From a checkpoint of a small transformer trained on Wikipedia: MLP 1536 GELU, 40.6M parameters.
MLP neurons of a small language model. Each row is named by its layer, matrix (down: output weights) and neuron, and shows model dimensions 288-351. Each number is 128 + 24 x the weight over its row's rms, rounded and kept within 0 to 255.
A block is one neuron, or neurons of one layer that tend to fire together. Before each block is what it responds to, as a language model described it from the Wikipedia text at the highest values.

Responds to: Opening word pieces or stems of common nouns and adjectives, strongest on fund as in funding, funded, funds; also govern, progress, member.
L6.down228 [117 105 130  98  98 175 134 135 112 138 118 114 156 166 128 139 179 167 123  92 136 134 129 127 171 166 114 139 134 175 152  92 165 175 158 135 121 101 129 109 133 153 128 111 127  98 121 141 126 111 116 109 121 106 128 113 165 154 108 108 161 114 109 131]
L6.down230 [130  95 135  97 101 146 110 127  99 142 117 100 154 150 151 136 163 165 126  82 136 112 112 133 173 155 115 126 123 171 171 108 142 158 145 136 124  89 121 106 120 163 121 109 133 113 122 141 106 118 121 105 122  99 122 104 177 138 106 133 161 114 101 150]
L6.down361 [ 68 120 112 122 135 138 136 170  83 111 141 113 137 152 183 148  98 200 179 177 183 135 151 141 133  72 148 162 102 140 140 176 150 109 141 123 145 133 144  83 104 102 149 134 126 116 148 144 128 135 107 183 135 107 133 109 139 138 164 162 112  81  88 105]
L6.down649 [118  93 122 103 108 153 129 131 102 129 121 116 153 156 137 138 166 160 120  74 172 139 134 110 157 167 111 146 124 167 153 107 160 164 152 124 109 100 131 118 126 148 157 129 149  75 120 136 111 107 119  99 123 120 121 125 171 141 102 138 159 133 112 148]
L6.down935 [106  99 119 102 157 121  97 119  97  75 122 162 122  88 150 102  84 135 117 114 150 112 157 168 137  99 144 143 105 114  86 109 171 101 123 161 152 155  85 119 102 113 123 125  81 138 130 149  73 180  93 124  43 126 136 128 144 103 147  91 143  98 109  82]
L6.down1161 [121  81 132 125 131 108 137 129 146 108 131 164 138 156 159 160 115  64 129 124 124 118 168 121 149 193 107 108 155 119 117 132 138 172 173 136  98 134 121 120 135 174 117 131  96 114 154 124  90 127 165 101 147 132 120 131 117 114 113  88  95 122  78 146]
L6.down1373 [145 130 136 117 133 125 132 148 169  84 155 116 125 153 121 144 168 133  97 173 112 148 152 174 116 124 143 172 109 131 135 124 149 175 131 119 107  96 127 129 100  95 131 126 117 150 140 107 103 105  78 160 131  91 132 103 151  86 136 127 165 104 163 123]
L6.down1394 [118  94 125 104 103 172 125 136 106 125 126 104 158 150 137 148 169 153 121  96 155 135 120 117 161 165 110 155 122 194 165 109 163 162 152 124 123 104 139 125 134 141 142 106 126  95 117 141 116 111 126 110 127 120 121 118 175 140 110 119 167 119 107 133]

Responds to: Second word-pieces of capitalized words at the start of list, table or infobox entries, e.g. S-ign-al, L-ast, E-ast, B-alt-imore; also During, death, tenure.
L6.down140 [128 114 128  46 135 130 177 151 113 141 102 156 104 119 131 107 123 101 130 107 163  96 163  92  96 127 150 117 132 155 184 113 154 142 164 130 118 137  84 111  99 129 138 154 184 122 154 123 134 127 132 116 142 123 168 134 144 141 168 125 111 118 142 149]
L6.down210 [139 108 124 151 159 116 116 136 113 116 143 134 124 120 119  83 126  84 165 149 144 116 159  92 150 109 140 168 106  72 105 128 111 134 165 140 106  76  58  91 160 109 109 176 154 143 140 119 120  90 110 154 138 123 129 144 116 133 168 133 134  99 140 149]
L6.down283 [124 138 133 168 139 144 135  93 131 104 138 150 141 128 125 120 189 130 140 111 142 158 137  94 200 144 156 150 160 139 122  93 105  87 175 131 147  87  86 130 132 114 150 118  86 141 125 115 136 139 141  37  88 131 112 127 117 135 113 154 135 111  82  99]
L6.down391 [136 114 113 128 140 139  98  94 140 150 127 141 127 124 163 126 137 111 150 104 151 138 162 159 116 114  79 145 104 126 127  40 115  93 110 149 103 105 107 135 171 146  95 151 100 176 119 135 140 153 148  84 148 123 109 133 125 132 161 148 138  98 161 167]
L6.down629 [ 89 143 136  74  82 118 120 200 105 152  92 111 164 135 172  83 101  73 156 122 122 107 157 109  97 118 158 105 120 153 141 112 149 111 123 114 124 140 103 120  88 117 137 121 165 122 132 137 132 117 163 105  99 123 118 156 138 146 140  96  96 150 126 122]
L6.down1174 [ 92 148 135 103 108 111  99 145  99 155 172 176  96 127 199 127  97 116 159 150 152 125 105 173 138 141 156  99 109  62 104 112 149 101 144  97 134 127 114  85 152 183 104 119 166 144  82 134  78 147 100 134 141 158  99 142 120 139  65 119 130 121  98 112]
L6.down1290 [107 119 129 142  85 134 117 139 151  70 149 116 110 124 136 109 136 100 175 105 163 170 132 131 153 135 133 146 125 138 133  86 121 108 145 158 143 121  76 103 140 145 142 132 142 153 134 106 132  86 137 137 139 120 137 162 180 142 150 120 105 143 109 145]
L6.down1519 [131 142 135  91 141 139 111 159 139 139 129 120 145 118 110 138  89 154 142 163 139 133 102 172  72 166 100 155 167 117 106 125 112 138 142 108 128 134 137 130 110 102 102 126 127 136 120 125 157 114 117 119 177 132 134 133 137 132 180 124 128 137 129 138]

Responds to: Head nouns and linking prepositions inside multiword institution or office names, e.g. National Academy, State Executive Board, House of Representatives, Association in.
L11.down244 [164  86 126 124  95 111 142 139 132 130 183  97  90 136 155 120  63 104 132 147 142 133  89 133  85 123 101 160 155  99  64 102  98 150  89 140 173 148 130 165 135  96 147 137 150 130 162 141 180  70 132 140  97 150  91 143 104 138 103 134 129 163 157 106]
L11.down418 [162 113 136 131 164 126 118 111 134 136 154 117 172 173 105 144  81 106 118 139 110 143 131 113 123 135 144 102 102 158 118 158 168 136 162 117 153 134 112 105 108  73 131 114 135 154 140 111 145 125 137 138 148 115 128 117 141  97 181 154  95 100 132 131]
L11.down576 [134 168 140  88 132 137 119 113 142 151 121 142  67 120 129 140 116 140  79 121 141 145 113 138 113 174  77 119 142  75 156 119 138 131 123 146  97 146 166 147 134 128 118 132 156 123 164 153 113 142 126 174 120  93 126 143 129  98 117  97 128 164 115 150]
L11.down831 [ 96 145 100  91 154 128 150 156 133 135 128 110 115  95 121  95 139 121 101 158 138 146 141 131 123 158 164  97 152 151 113 136 104 115  94 107 139 133 107 142 130 168 128 106 139 125  99 141  93 117 147  80 166 114 123 116 121 159 125 145 160 138 120 126]
L11.down999 [ 96 152 113 136  61 108 138 133 166 156 137 182 144 130 116 146 172 123 112 154 143 133  92  96 161 153  97 149 131  71 125 112  94 124 166 127 117 130 135 143  94 120 153 108 130 156 139 136 155  94 103 128 128 134 138 141 135 108 122 150 111 154  98 177]
L11.down1147 [163 101 101 123 121 141 107  75 127 100 158 113 148 124 120 106 132  89 122 128 113 132  97 171 122 158 116 104 150 114 141 187 148 136 135 139 122 103 177 139 112 156 168 112 116 125 105  74 144 135 127 114 121 151 131 140 155 104 105 164 123 143 104 136]
L11.down1292 [159 115  54 138 109 113 147 116 151 119 112 125  92 117 120 129 154 116 142 104 135 101 146 106 157 154 122 171 163 106 164 132 154  97 140  98 114 159 148 131 154 145 140 142 122 109 144 118 114 116 109 133 135 135 128 109 116  93 134 138 152 105 150 140]
L11.down1331 [162 146 134 114 151 140 117  90 102 121 129 114 206 150  72 131 101 124 118  86 162 134 147 119 130 116 107 128 140 107 150 158 145 124 123 138 163  86 113 146 119 114  98 127 107 109  66 122  97 120 128 136 148 169  99 150 180 133 197 131  91 162 133 151]

Responds to: Second subword piece right after a short word-start like sl, l, cons, h, as in sl-ight, l-ives, cons-ists, h-ors, plus words like most and more.
L7.down833 [137 165 104 157  87 137 102 120 117 108 181 124 156 103  52 147 140 154 147 125 126 151 132 140 128 134 148 117 163 128 155 117 163 137 136 152 121 131 130 126 174 109 154  83 127 103 113 113 167 136 156  97 174 123 126 136 133 124 178 152 143 133 153 101]

Responds to: Short vowel-plus-consonant pieces inside words (ast in Eastern and masts, and in Landscape, ow in below), plus whole words right after an opening parenthesis such as (and thus, (now.
L11.down181 [156 119 158 144 102 137 130 152 124 109 150 132 159 140  53  96 163 111 119  75  96 134 121  94 144 204 154 123 129 127 141  94 100 121 125  91  94 140 118 134 136  87 117 143 117 122 130 148 141 122 128 180 154 124 140  97 137 127 146 160 139 127 154 130]
L11.down506 [114 131 177 117 109 132 130 110 129 105 129 117 141 153 129 108 157 106 110  87 114 103 123 104 156 145 104 137 151 108 114 119 154 116 120 127 144 131 116 116 147  85 126 168 126 126  98 139 100 132 133 137 152 121 109 159 132 167 126 164 158 119 184 143]
L11.down686 [ 85 144 141  99 103 157 178 129 157 136 132 166 118 120  95  98 118 119 137 127 115 101 137 108 134  70  84 182 156 102 123 118 108 134 150 116 106 148 116 142 122 176 115 162 164 127 137 154 134 151 140 101 164 140 149 129 145  97 140 143 140 118 138 192]
L11.down773 [137 143  89 129 152 136 101 120 129 128 119  94 132 146 159 108 113  99 118 118  77  98 112 144  98  98 131 168 105 108 143 134 107 133 148 142 101  85 116 114 137 116 147 100 114 124 117 104 158 128 143 130 167 152 139 123 134 149 123 168 130  85 142  91]
L11.down861 [118 120 100 140 113 120 123 127 143 136 154 156 146 141 158 140 152 126 125 114 138 147 130 120 157 115 121 173 160  84 127 142 128 113 107 110 105 113 155 134 159  71 151 143 110 150 130 105 132 170 161 140 154 135 106 123 122 142 145 110 114  83 110  96]
L11.down915 [111 148 104  86  91 127 114 138  86 148 132  97 141 147 105 170 101 124 105 141 106 133 108 128 174 172 117 117 149 146 162 102 130 107 140 115 128  99 150  70 129 137 166 115 135 127 107 118 136 113 123 136 105 131 134 102 149 193  95 176 160 138 117 132]
L11.down990 [120 118 148  96 112 173  87 146 107 133 125 120 123 121 149 143 139 167 131 122 164 138  78 119 181 131 114 177 143 144 135 116 179 151 137 138 133 118 119 131  95 134 145  84 108 121 165 144 137 108  97 128 126 122 118 116 152 139 119 124 157  95 128 131]
L11.down1516 [127 137 117 164 103 126  82 150 152 143 142 125 161 103  94 110 136  79 148 110 114 155 129 121 109 148 140 118 140 119  97 167 121 148 132 140  92 123 133 141 117 115 143 133 146 152 146  75 128 148 137 179 132 131 138 155  93 181 120 145 154  85 126 114]